From a checkpoint of a small transformer trained on Wikipedia.
Architecture: RMSNorm before each block, rotary positions.
MLP neurons of a small language model. Each row is named by its layer, matrix (gate and up: input weights) and neuron, and shows model dimensions 48-175. Each number is 128 + 32 x the weight over its row's rms, rounded and kept within 0 to 255. Numbers have three digits each. A neuron's up and down rows have the sign that makes its largest values positive.
After each neuron's rows, "fires after" lists the tokens most often just before its 100 highest values on Wikipedia text that the model never trained on.

L3.gate95:085123116139230122190112124177112120094114129177108149121172117124078077132149113157119171139171135123101218125119144065162159072188100114096097196117127072141135126179157129211157073122140143184121103139124165107138160111135205087125134160206114095105104093090109135079155185126157153133114075125131155100164139110146120140164084098141083128192116140149134119077114137075140129129088
L3.up95:105108111123143171071182175122160117146148174124187188080186216082141138155095139214120125131097122099136156176147127137129155146204105123111123132155112158093134062142068143108123144133086091141091133091150201156134185145122175111125089079176083154140105129121139161104151121144160084170090137082087161091104126147070098157082121104208046096135043137127155136119147161134101094084115
fires after: " S", " M", "s", "our", "os", "T"

L2.gate94:066192126135112083169135157117162168119139152122100160148124098116081086112149123147061100167164145066107107153116154100147078133175105106220102134178097085144195105086101129128138137128188178093104156080100119124091126125108157107102055117124222153168166131116091133176119138108113110083125156144154147092091124161103114146133101132146060184098087161106128107079139094112173103099132
L2.up94:142140119124097104124111117153178124240157133080145114073119125105152180042111117102099151224089127142149094121148085093099155105158134147141096159177106146136105184114056145096112116151097137098141131141137088083102174122168169090058153078127134130152161125149101108128149104143096128119070113113132117145111149126120124112137208147103069116107152226168107090109141157156100132093145
fires after: " s", " S", " ann", " W", "lect", "S"

L8.gate248:120080110098144069102080178109121148163162117146115079150135116168114138132140136144103140159112119186115066114129122206118154171070101092128089132121165116041093192096149112065139155093111146074165100095087107051169155143140144081124120153091114105086100143123152096139128091145127191115187116090091096105102093157113089148119083090103183163135105153122144169120158077162153131195170
L8.up248:120171119151116111098196111156110080170167089147161104157098091081144119134142159082112145183129153078143150128135093120166103060081157105123145154107170098089108193150129116093135092172181178106179102118115150107070126154135130121138198141140113111152123114104111094162125154179153137074145098165106143046090119164165093191058041123149164134169091138133201177078128042116145150123092
fires after: "-", "1", "–", "2", "9", "5"

L2.gate634:141167082163173115096121144124105117140161027155091165115123122119154069079043100151176083105123119124088179147112134153149104115138097176128133101126106087140178067102130095102155082124087105202132135158163130115152178131130116127103136125100120145163166201136122111134142224115142149150104079125102141063116125073141138073185144152158087113155130169111166132094141129123158146110100
L2.up634:139209185151157168134143174105130058119120105137145182143141124156159111140092149147117095092140156151142187115117099158128125143161124105135089113108145141118122111217147103101108152148133080110134176116141171155104132115175137153138108101114153154166116145109132117143136102154137114137081115138163116083122112115107131061116134151111111116101180125138162081085190139059126150091109
fires after: " l", " L", " C", " B", " st", " d"

L3.gate648:135170169119047189139173146150138107129116130158132078143143104119131163080116106167129130083120144191151162088221079133116156072127150134187095117072149154095201111143086093113172074143110093093134049162117119098111097121175154134128168145137156094108117136162136144123108162162102163082089122137136124104160116123135127143098108179129107107111172137123123168133152141163138111154132
L3.up648:128149112069095202076168086052140128120118109122031152156159119206101118081107077163161111107152116169170092136090093248130136108110148140220178140073166133136098160094161141142155143152112063143080082131085127143055167125154158076138141126103156135118143130121180160113149193149122129098115130167102133132128113126123163123166132200114152098079141167133112168113147181080170163120119
fires after: " f", " con", " Fran", " F", "f"

L4.gate591:116095137114112104091126111092142164191140116146132093083127125081139107165159097115115138093117094102115126141136096122132182137137128132117090169097127164113126148100086132157143135178119097155080156113112124131141096075125142159175155126187126137122066110119156184075181138138143124104101111120174121120096092142157105078175197080100124138109105125151220181117104146195087153086121
L4.up591:147080097109109107093138134099160124142117102135115120134084094099092102135114143185152102115088081143097170167106115159080176041114107132163093112085115089092121162147122131095110114084149158135128155152168114140176143143112122129094097165104150066138161105122100147130162059112090115116183135134145130154161080111212125138141122066166149106099088129128091092142116167113196148153153
fires after: " r", " R", " m", "r", " v"

L4.gate580:094159143151153115177106198158115123109175110122128101089145107113103113135155147126096184123219184155137116138146168172164113115109146152113175076149113168075160130151147082148178167072109134117115171177126085150137120134147153139101182135149078127115161146173121080117137133116110133100119124138128095099098133133092106106144147167067054116177097117136147106112150175111181140146109
L4.up580:117097144135174159096130103113182157157123065158107091055087196163094164185114142158172138150108119156088103133115086139101112094181160165144107098083110062114070166143102088171149134140157087172134135119126124096177093172095198111185176147063157093077172152167149170113097101127062140115124168107125180106165122104096110098146094169080114121141173091141110176206172127122121194100081
fires after: "\n", " L", " w", " W"

L3.gate125:126081123163130104113143120185121086106171104122112132156130151112139103159139094115110158124134100143098143143164150182161119206117084141134120192158120105089152150100163181125149094138119160169112093130136110032118126137143092097092088100160069163110082075185133140086144113131130118091187143084139073152123097143128134155124109133128118131186127117215152148066085152100125121149090
L3.up125:104133094105121119126075067154093144151100158091134103058151124117140161135123111137150083134127175144163089099129146129103120211132080145128170100166160108154058109153115126101119120170108182162101145101163140138115122115134119129127101180191154118096148134102135145158151129157117132143134172170142148085137091090151181051124069153132140113121084122192187161093037067135166103175127
fires after: " t", " S", " h", " C", " H", " st"

L8.gate553:124176131099112099125081140175064146143131088093099139150118140192148137119121116180136132122149130065068151091092134093107129168122084115133097139136217101059138108137178167163110159100158124106121186109154100171129133131189130139131107161078057116088170134096170151134210109147111105107121091110147159108160077175175115086104118113085147146094183116120111090178123147144088170115127
L8.up553:127101149166123171162086143121183067159144144123065148136053099158158086109093147120194172173163130142141131068167105132130152166074141111123101180143141105089134134101091123124127107136119163114171110154079118158085102135133153065120145133152101111162146050184154108099111175151095134060177074168093141142099172131124171127068167111153134130138091110188153132126135119143118086172108
fires after: "2", "1", "-", "an", "in"

L2.gate316:138057112156086091157073125098089141102096164106170088073050103113152118141105090126124155100111080168069136108151164131176148083110095193147095080170148086169145145128098100081112132122208105218177100167148173113175133141145144103095151132177090157109110172163126143131146120116119126083087115164097087105117146144157097117160121100116199092092096160103126131169141178138148124119077
L2.up316:127146053130138084097120145183085138112067164093141052135130124166101130130146083014119131139162145127081166116172133067162105153122095137123150056160163091161095133138090130161138143138152126173136094192086077138125121091118109180124072119106066137164090160082136127102126160158166113139124116134034096113152150121101077154143182152085146134078077152126095125109104162129181183141113
fires after: "\n", "==", " \"", " (", " un", " |"

L4.gate504:127142212166157147179158198096147167098210119077133119095160076149111109132100060121094056115087178142191123102143144168126120135138081135190130102125131152111141097148107077193096134156158147094098127091135078123126130158146099084140162055181140102179148130118136133119126123157122147108130143156192169116143100102135107106143117143141147179101152140071171123151129113103133139127107
L4.up504:149157080185035138131117140184093112139133096097122110126171132106147126143111195185141113044124120139167134141154124080137125169159116167103082136149121156141074112083163163135105098144125129161115137135064141121119146110103133169171113138125148186054169108129146098090205055090137142179092158147172122177219117123108120165227117152098147139106180149162109162140143130107116150088135
fires after: "\n", " F", " f", " c", " C", "F"

L8.gate382:125145172153106124168077118148151061212106098099147177099117112143133132138138153114141178082100132105154135113154133097191191188157102048148131164091140121101171195143071151136140050137135124151114147104184075121097167136145155164133157142123110102144072164114072144089056144069164175142135120106117148127055124165125169143137117049112135142117101142175177148092174123111092181042152
L8.up382:186115156087142089086111082127156131121117100080108139101155147132131095145178145122144122139079081118116165194147139132153123154063164137131181148154135106103103101066089154113236114157127126160121154117134122143067184154102104118142161140127122116119146100154138099088174136112202145150116170115088109061111156122180120159172131122070148165089124144146182142125144189132093150148102
fires after: "0", "2"

L3.gate455:092090073205064106160092110146150104081115125115118138084131076105110132137115087165166106123093087166164126104180174118117092107155161116128140120158177100117150186193176151104133168117150182136062127055107178165094140060114176086133146142142118124084134125120070089145127138079099071083131141120135185051142103153160100145137108126180092122128116145144160137143145139087112112116132
L3.up455:143124119109047142095164195134149173091123129160121148124136156131086137156169116144081139129097106167108144162100120097140088132151114120140129120126122122095128095169121115118128120112148163085106120110120155173111102057124187150131124119170024174098120127149180096127159122114148135112185121134118142107133127116163102148131189141153135100164150118102197092088120141046101155173106
fires after: " K", " T", " j", " D", " S"

L2.gate533:047137167132141137165120144167196088195174146082102138100148096101112168102167141149153167123134128130128148129071123110158120160131150130126133132108163086156143148140132096147158144067092121135078121062099115159129165138113095124097063109128123106109130177154101162091183128128178068088128170133167116101080094163066223142108149118131122131082143158111135147099130147078155118051106
L2.up533:111126113140101103139141198144135116097073119136140074115160174151101113139135131123115086111065080166116142091073123126154077175135147174110073106096180103171127151160179091117136079122112114117054154166098074083098060171075127143169061135090175159093138157142067183144151090140101130085178088155089118159092117131102089109118110161088175088085124205115128045152150127144126138172083
fires after: " p", " P", "p", " direct", "P"

L2.gate253:094155179148219159142130138202161189113106103114146130071065189103180079188163115150113132139065146123198099149094152152164080147121157135106160103146124168107107160142143152138128078178117149098173166143115120150112161078113078156101185063150115114126144075134156113151092147117089120117140142110062072139107122193067125141154157184118099135164140121165044125124173185144160131148142
L2.up253:110113143156154098189125150123139158156091095109126149109152159143128086112141089118127108080108140113108116107085133154114046161094161167055195115143096107153121160173158121142143132171128075071121178117190154165092175096143137092103179099141146121058094151182098095192083153100123109124178125162097115098157067142081115110162152139151106123140166120177112111129159106107062140133106
fires after: " p", " W", " m", " w", " Y", "ro"

L8.gate471:123097083131176106130104173064166126119133115151158124157121137117090098156139158094124124124133073104050171131134147085164095099127106128151109162175172148136164170123092141130143144092155105143132138080105145208072161158151157145094165138154074122134090122121143167116165129090092111104179106157136176103132152134166150171071062178089146108069185148107143183143064139201143152098152
L8.up471:115156113138111100120138109137181133051130106112143061109160084112126128125142145103094162080175112117136160079130151136169158129188134170164100184155073123175108138080117087128160150072139125138099157125139078130098142070117128104132234147155119157109149141141147159174058076204147128112139129099092109156164115138132164125157129138203138111097108138077116133132150147095150172064107
fires after: "-", "i", "y", " Y", "\n"

L4.gate312:194132103136100126096152176128093146139153095099083129127159128147116145104144121104138117055128169114102114115151158138111110165133140036161142103114104134167183194156149163123160146190158140115148135043132102092140119125164169094158099124134127131092158111127119172097134147128085175129143173115121095076148142127120164147148077153089088136099128096179121116138167147141127107146192
L4.up312:130175127180067073067107161120150165142096183159128132101157086144095131101160125170082102106076118105093083083161157127082150193125181129114144189113109124108109144134140164123133146170141121108133177117198100175109083137142108082081079115138055170106139142182077135124151050136118120218149149188123076142175092106139081076189097112124132157134198098084163057169123081108177170117122
fires after: " r", " C", "r", " c", " R", "I"

L3.gate307:141076129155102145116125065126185089156158148123139156119091116160159183101138068171196106077127152123169085207168175145150123150059112146158157097122098113110173141071147096094127101098152106163127118147164129169075109118097113145153119108136108105130086129160117144105105073204136144096077082069187105115128063167110186085116085143119097120061146137134080147104141123095174137138119
L3.up307:094116125161104116124127130107173127151161104125147163161111127151103105110122065162128079172132163172149092161118109142144161166088137199143168160121176113138214114090127101084143042147120126171113078133138095155068119125114101139146146128159160099162127143166142089152110113203165124118083101073152122122118116161139192112113139150049125082126096112088123112127117069140132123208112
fires after: "\n", " f"

L3.gate276:100151097085116154116136169144162100129157158100132123169134124108111157100093145123084130159188046067097135139128140173092151132105171163136136140086086154149212125077148120111132102216115116151112139177127137102170147159064057129143142088046125141136141126088075100092114137133104133149090129105126083184136188100150157144154126146133061100093107095159182063138099124144135151153174
L3.up276:151080138087098169106114165149196142160144121134149173116110082094110151104189132133074089166101077134143016140148163143165120193096115137143146141180168143136112064087190144126128110174104181143113103131094155123130146151149184173126144120163142146108122096111135128125155147099150155110132129108154146164142141130153112222058138138131133058159174157168129133137178148126185093163160
fires after: " the", " v", " a", " w", " f"

L3.gate136:047140111133085143109190127162099158179105103066134126172158128096087085152174129144081101088127107132152170095156173163132130118120109125086130142156127113064090129149111111141162104086084153183127085115106079158110137121148088112115142142145135149134122127157101100136094131112182101084186168063105108132107148143094116114064136106094132140179086130142169086137112186136105120150153
L3.up136:120136051157143151197069194178099112143151153077157081139140128136184191149146156191158122156108107135114152112123084173110107078103112116122131093079129093126143082134127066092113143145158142128129174080126118095199131135137083145173106127139175123075114180158098095119117124149168165136052139106148122132097093105134081115083144166123173106143088128078137167163086192116157147063094
fires after: " R", " G", " g", " E", " ch"

L3.gate529:153146125136140136125089111095123125089075098120132154166167140121146128178076155150145142158185146158029138145167074097130113149130058130165063134125099099165121120143097133142090103185126083057130149151150167180138048140094130104108156181195113114132135130135149158124192150159062122128121119162109162186138180189193112121156128120156083099108152162178128113153109109164119155156107
L3.up529:193072157108134187109095093181179151108129125175120136121181078131102169112156137220127145059135141157078120133145060140126180190192184164088058118145150180100094124185156130149087127091122078071105110133100167170072119141084171152081134118123159133148151077105140141148113126156096118155157122110171125143136134127074087155151139101170131101144158102131162089084149148136121124169082
fires after: " C", "C", " c", " St", "ec"

L2.gate317:094090150125139116135113095164117128081108091163167127140091157169148079094085089139099115087191164071116139154170114057129138148163148124192156169123132075167079160184111167109099101132151172175110142098160212122117070123130118110074166142195117136122199083156086079131153176124167173078129126123135129132075142092129166150130110140105134106170073080112118093145112132085204156174178
L2.up317:141123158107143106153099187097102125157150161121096093137169121102125082136069147085157137105088130149126140124154140107084037211069081139124104085154087107094164155136141169139087105143144084138169061173093079102121135132154132145148111123169097137121136117151128113142119131080137153108091061115115107158144108111101130116077106193090142140108142154123139151119135122081012129224063
fires after: "\n", " st", " cont", " St", " (", " |"

L4.gate214:139178124172169196124130190115189122117133095137109144196135101159103110146140095100134156147144135105103096139187175090106103103091098125183094177141116121098138103152126180126141156128127131129137172180123142195081150097088157134108170155126122154169152103120165057156118154126116127128081121081082082086107146098116061100169090142104168150095088174193116136121112128066123171112107
L4.up214:175122107140056133155104095126143135140076103160111108121122142111191090111147153113144105095145108163115221119137142132106112166116172150115061133174102168123112109157163147128139135142159076138157156099083159169139170157131142111088086083147111120083153165136140122150113152124114143113144161130131122171166120161108121128160157153129153125130099157192151136194118107157132210127083
fires after: " t", " T", " c", " L", " f", " C"

L3.gate101:075103144155163144166114134174158153114164056088093135110144094116070156156140127113079138107109107136044126184136171195121084148174091124094115142120110078099129107128102158156110122073156156152107123102137121101069130147150135032105147099123175124142169149124137131080114091152145143143106156143181091145121127115190138101130113126149173145145066157114141095154117131157133085084166
L3.up101:094126098062134139106121153134162131176068117209210105134151094122118124103187121074204121121140151143111141154135101169169185149106100156070120094102156155062059152148209102127144157119150093091123109136096139098133164148102122135191140107082210100137111147123105162093120135139180091166124108080157154164094128152095112114123125099128146117094122120142100080099053118144145174064115
fires after: " g", " C", "r", "G", " G", "h"

L3.gate200:111136092108140177145081141175075105139130179149197100146136125069135141085133128129156166146079121177072123138184123173122119136074133203134108170137125129131117184130129176112133125154162093097057165061093123132133098157171107135134115137126082140122049141154114164101157073147105127122079144176149114190109061120153166088134113145142129086142158100191092187107123064153200139133208
L3.up200:114138136133182131132157166156135133168123094070157121197179097148090227104125150153097108144076132127072123100163097164160071129059118103106212143107132103094117168134115128112128060138121079149109146101128073138158052167148110115132157117102158083171118120135201090114145105144114129078161112164131102188089153131113110145133111106116098070156152106023122149118126147114228131143155
fires after: " c", " sh", " d", "re", "le", " st"

L6.gate456:148143137085073106161143142168166178143129143105155095145117153127148074104127093128091098107072158123116114192152187123122148093176160148169060089148126167121131205151171166109129141182123122098115133176153106155145139159147187186170124158220159145140161121165127136111154111094039122099155086139150139138138104095175103113106115126150169113115131082132103124132097092183163081111133
L6.up456:109113096127094095194097131097118115118197094131136054140099148133123144120144120157141146073140147071135140100198083139112114071118089153116115192100110104119129113135164123124134148123169137089145209089196093111093120115125152114127099097127141147111138093179100155108119104096114130143071152022119163119143076118150142097142148125114134098164086173123135111168072174066097152075111
fires after: "9", "\n", "ir", "y"

L3.gate93:090111122121076146121153111096139089141136139132067154103114169156148152122176156146127068146139098132116126149120149148087125110083120173108102122124129103113176136125165088121106115159147148158098144099153085169131130138173110066125141192213102102173158115198148132194104149202121209081110166095147179096169114160139130132155160153092116134098134096171160111175091173146101144099144
L3.up93:101085105181160159165144126104135140114160168109134126137150104105106112091113083168123154130070100090181123117128105079218111096182147067142124168187169141106081112116131101131158137139119111124107135188079146127068097127145138156152115118108132124080116158172132121129145151174100083122118026175168118126148157145112183099155164207095127105136170127183123179133112129128132175157084
fires after: "\n"

L4.gate467:079142134137141152163051146166149105111139122100152132116170125075104039071184056114091135110152127136097074142099123173122131117200131179112095176113132094144129214155137089110150170092136147148057143132111120089123141146082157181171135118113125090118086135096140120115163080141122119182153117126117033167120082161106124181171175125140105134143123130133134140158114158096087113113134
L4.up467:134120168084167062062098065104167175052156155168150118102137127110091145096088114118096119143096071118152116146152096166109125127209143147149100080102153142162180200145102134183118122107137163155112072068179129134114133180125111162156102136057153118145115118090112121122123079116139163153125083105109124178166100103134146138183120097127185124170108117119152122096142172145113148188125
fires after: " p", " P", " B", " Fl", " a"

L3.gate135:094122152137095147154121121113136100107146078148087125098076200143085111166127117115098127142152151137138078128142162124116135105193142117128180113097061112093123084135085133126145222103185112181128108108178148132139112127152123106119114139082106120102089167113111146055124150153137099147134087027098114131117241139064154123089148149112124131124095120142134147121115076126160138120132
L3.up135:135112144135096089076136111115153163144110062168101104149157060106108139118134114123092168159149156178073084165140133122119141103133121177093123044189135092195106130116087141088133147104151175094097173141155141118163112149119163080173119115089115129159165121132139111070162101132131123097199110091117095157131077072145121166166115136107130102124099137157106158097153112096112080098117
fires after: "ounc", " B", " Ch", "at", "iam", " R"

L4.gate219:117111191116165086096164150155154055101098142099103172177091086093148152125195130135094089121157077128183070145141175149157093114122123104121156128138099103137135186141126172096093182126107127069126153148139130148110117094120129148176181169077159139139029152161142129093090142121181101148150104115153093143109103127142155118099197074130178114159113119132123148109105153129041179165145
L4.up219:153102099138122131074175131088095135119161138150114143160106114110085078102092111134125132115169098122119137088150076142149147153128168175126127145149128040112152177046085061153156053190081132137128140104168171160115175152150206133123100158156166124128154158150131117176100151103141145118106068085122179138082097158146152092121142081107130113167135142222110122137101129122127131114085
fires after: " as", " m", " l", "m", " p", " f"

L4.gate218:102117163125089079156176110151101137166123175114109142133143131142111076080107195162124161157120169157155200135110145089211120122122074129197119107153083199146111149129125137102112148119136136127089182156147090145094155117061090137082153159118103090118144157154097074132198060165162064084111130120149128056140117131121121156152142114115098135129177130125132073128130118162155079159172
L4.up218:139138125153161129143118119079131144126186151135139114200108098189121156073184137130152110145113156065124186153139137079187106166125108115088084155163148150121088188153125111130085126183149180157065148110097078128216109123111142124124117103202160103133126112111130183106184136068146123083089086154136167112070135128087142087144216148118113114095126151170069107129144137113145129096098
fires after: " S", "r", " R", " L", " r", " s"

L8.gate363:175179137078143128070091093108160072128100135077116080105155145144082170110173100131097115133125183089108082126098070128074079124114099102165157182142133115126100137127118133118132135069067139132135140120152123150088157183145134150108159155205058058136090204129155152137124145151098225140096169128104157125099088137200173121113106148141093136149112142136104073138140191145129114076126
L8.up363:158114090118108165085098126177133147083150132129164168155149086183095156095146094129081122153073119135128132137173112145130153148121159116126145122119207118150096117129097185105159059106168122088136161128127113115102146174157117195124127158125169142113171151161133137191160165089149131110137169156106127117159156133158139120110163099119186105062157162173125113120124151157111133087098
fires after: "2", "–"

L4.gate10:178128166159161151185133117131085130157154161070160149156129165115154038153130115101103108103132212151104083123080158134097143150174119122080181054127066133151156152148087161079170082139111145064142100125142107128100130163156170136174146136115159127071077134175123096086095115146098071089153120113124116135180138177085126203129116137149095145116111182165099102144118169179140111153138
L4.up10:109190126094103134152093154152175163098138126134154129130136131121115150106114148164147131065152154124150133147135116141154142095142136089118117081133121118107208090119125091098169143112146099103154193170190146108173128151119117156092087139064182168114159132164142138112190118083148129152113207115189123156108082113102147108156123136170128194084129052090173161116144089132129094145164
fires after: " F", " C", " S", " U", " R", " Z"

L4.gate276:126067145166111102153133093149096101105165093131097174124177152186149106089138142117099139086164146159133096085125176136101009144109084157151101085093129079104199182079145118110109119186169151090154205116097131126133126107145155108111067128147095108109137119086181087147126127133113157179119132178098159116107145133159179139168128102150157125111145106161093085114138155142098163158137
L4.up276:125120129106076132110076141121077148123053098132062158140158121157167156205106111125167138114076111161129124144134128166101105181113116140112193150142115128151167114100142122173181085166198149137171089205173155099136131139144168122132177125143166141118092102155178183129141136124134097136076163185108137134135122159128141127143067115084172160166143146153108147111096119123143172165155
fires after: " c", " H", "ro", " h", " ad", " C"

L3.gate1:166147042095149188109154178121119076111138088188164134147142124114099141140160126159133131109143107129104174149157102158151078118074100153161102128137096094093162062099146168097061115124141148082097075185150150107075146089094095129120122137183127135048073153124123149133149160148151121101107133076080073224136086139112133118142084111085135062126116110106084087080071121074112152114089
L3.up1:147146066101083136141183145183089101118154180151103158150151146148156113080114128162096118137102103131145125120079104101129112172119089128173115155147144099138133046128149120150065091090128184138136137164098110147098140181149094115148163154096217128074197130114192147087124148171151103121184089162067131150150161129124121102124181100139181126110108127117089090124159142181091137145159
fires after: " f", ",", " H", " h", "ell"

L2.gate636:132107146187115109175186158146147124071107108130172143176116143104126152115150153091109098141115130141097157162113118137083121108108140131090116135168148097173206138131093091150091081137135129151033143071136097167150111192142114119096102151194092138132063109077115187182129127060098097146121183162073108122104170167119099123091165102174148175028155135122193097172080120094189144144111
L2.up636:178108072062128148108167138139154151086123121094168090159052127135165131109151108070114161099109091168159160113094109166167158105152134110084145156158092115179180165135106135126139159131152141168118127122130094114124136120116100163164195091137150133134150072169104155131133095125130137102121092118186086134125109118109096115115149110111119160067126138178147161199189106134143074116119
fires after: " K", " Rep", " s", "S", " direct", " S"

L3.gate146:128106148114133174174118157071087096177136200082072124126122091134117115094101116107086139188148129122159126130109118149179171149080136173150103130096121149170164133171119085102139147037140173132083114083150087138169155189106094089157103093097086083135150101092148161108130138156160150140140120195128122080141107071118129160093162104154184132155158151111134123131135142104127161166154
L3.up146:126134194124099139183140123111123109166141177110126150094121163129083113113094128055128143143122063144163092170101090127212149140140163163101123133108162135119135121185085166081101127065150129134095112110206111111123144167116138116124148116091090109160153142103106106094101159096178080075173107154062084149121088099085140144133093149050131156131121120146138100130175151092109131129136
fires after: "m", " l", " p", "ap", " M"

L3.gate478:142149110161143142120133186072055179104168127111102132086165104122132077105139127167160159153168155133107066119128098048131180129111145111150124116074113167113067145060138105147159106121087075128115149158171068106170093068179134128088084167158153149120139091123114113141176169138157141147146120194141155130158102158167127116163086135125098161117102103166147124180170103099120169161058
L3.up478:166109112153144165089118126148091150077170190168152132116108131156131184128126135202170147116114179136107123154121156125168134113151149117117192120119134232153120134085104174151126105131088135110114122104088117145116098098126140072121120118132152154155137113073126104112151127131098168147082120084129187081172150163161086116087136119107121172185105100130125107110191077100105140163147
fires after: " M", " c", " S", " s", " en", " C"

L3.gate508:142065144146126154156047170114110161126087147100212131135234123055092087140084107138177131117131086138138143098131120204112150139182166120096102169110153070168094158185142161166152156087140099163183077141156177147136125088142125178125172139092158095083123142099139131121131165155100116115181174088149121069159147118075091114141117157104110124116052163119098092128156112133089098106143
L3.up508:140162084156133151120099106134137172123147115097157121102104116133136133102142154144112124201112143138108117136202187135113159203058101152123158122081197177118066136142165117149136125169135119139162176057157119122116105150162106157152166135196114128122123122123144109083100106139190145100175119107162089134157084153135089148095121154098092133097130124150157125113071128121079161190104
fires after: " t", " T", " V"

L6.gate500:138123137103142160146169124141175123151178149060131082114114158134117153147098151167113156115194139145096142150155067129136078105174148130132175102090082110143169177119096084123087122086133073194139151072085132153183154099102135122123111061123166146121142095134075135102150111131079110122142108138130141171145126131080176125142102119224080133078189084079098089158170131101158106153153
L6.up500:167130084149113102118076146164101134080063097151141129155095143083090105118130138138098119130093124107109139141073161132103137108160124105168175111129142080093170130126132187124077095153048127138128074116083164130093176152116106129162123173142114099122169094129152101150079086112094146154105166094149151075131119160140109114103162138106141129043142114098108134109165105044110043099131
fires after: " the", " a", " an"

L6.gate67:161167086117114179074107158111142105158143118088107119163120134116104132104114169104128156155180159101051092233113158086142168141103151135159085151146147150102074169131128114128149120156110146108127108075144204161156121128117144155166133155104156127138090112146173135112195182104131172132164128097082195139144129146120093112077115116104091152189175160118153122130126132122184106115104
L6.up67:159108079120175125060118083155171134169102157060112125134123102099170120149196074198110112186097105173139127134193131128192142147115110117098152092106195117108160102084120148148142122117196104144151144093199140107095167146148148150137163110129143167128123124082137130151181096103196145106154103118136183112081091126111077154068112079145134150127146093112095114117108104128090121141108
fires after: ")", "\n", "b", "–"

L8.gate5:085172103084183129133068118130140146120135102114117147075108153123137065084126133147113147072076160106121133163167106099151115090113128150080107072153124087175141076083074139097189180112095058167119136180121142150153120152121076130102192158114118171160121175166154137110187043175112221066151188151128106120055134074135141135152113140166121084148066097101163099093113152124136136161139
L8.up5:154136075062159114184084134136097127134106162112127081114101115108118154109111189125135081111090185062117173136179122112108119138100135102102063124126167104121117153166137136121106131083099135126102130135135116180132073149140103097136085117082110105177129122107074144114112139145108184133142095061245130066142107126091140147078123197125117155150103087115098115102117088124137233117114
fires after: " ", " (", " L"

L2.gate440:110064148157126170107147072113165111128106101083117100086143147110121101072072112092081133154144122150088078118100160111190186131090083081119120136129112118128153093120101080092136159153105189189132135125096071160128123067155163177125146179137132150146144106150135091134160075120147087157130112081162068089087118085142129096133131112115147096113124184102175127140090160162134112099048
L2.up440:066135105084116183097187086125148125097118085125067102123095121141114176147150083157154123129091113164113147136100155140198161123107116142126098055083124117116100144140122146141127138180107016190141142115167096166103118119174128091101129075134146132129121097128105115082090112161080126090169135101145118122105141111156147143121171134129141106096135197162127168037125119165156088144090
fires after: "ad", "g", " de", " r", "er", "r"

L2.gate197:147121149104070145175151152126139108125137129104104186130086071180201100166104138109135084143166149075111141154139131155180097044189150140090093157119130080112089104102181132104146106161126110108131142093156131093153124133068130091168080151107150191155131040127086166088104167159147134172137128123161160170101128138152161125102123087128100130095143145123099149147112073060181165071120
L2.up197:158115131110111127061104157140137114150125105096119159139059143086140172133131079110117083117132139146142143139121104162188158153103158121100190139080075118119098133141105120112100125118131119153123122116111158107049071068110097108134149182160172126105187205142120092105174123158125112120138110117119115103130051164156136093140114134125178109093092161148142154156045147135135148151177
fires after: ".", "\n", " D", "F", " F"

L2.gate582:070107107063116091159140148141116137138170129128131145146185148120164213082174076172140131116126074102142076097109086134162138096112157133114135094111121116117124147178120152065157113067116111115187122082156118067180156162163175087135143114127146114118129115103100164144103122133137173113148141136159105147150094125076103131112142123134127159099125121138089117148117189202081141090137
L2.up582:069092093106091147174128179126110116110182107100065162114152135064118122130153108183182147148108084095105112142106071134156095095105083100123078119084130085114135116159146153135141128090151114092152157108149132088132144182133155098117126171085141102119093134134110114128139060109105100064144148170137142108169091145121161137091184160145128152089126174089067132117148190123057152065128
fires after: " J", "ri", " j", " Sc", " h"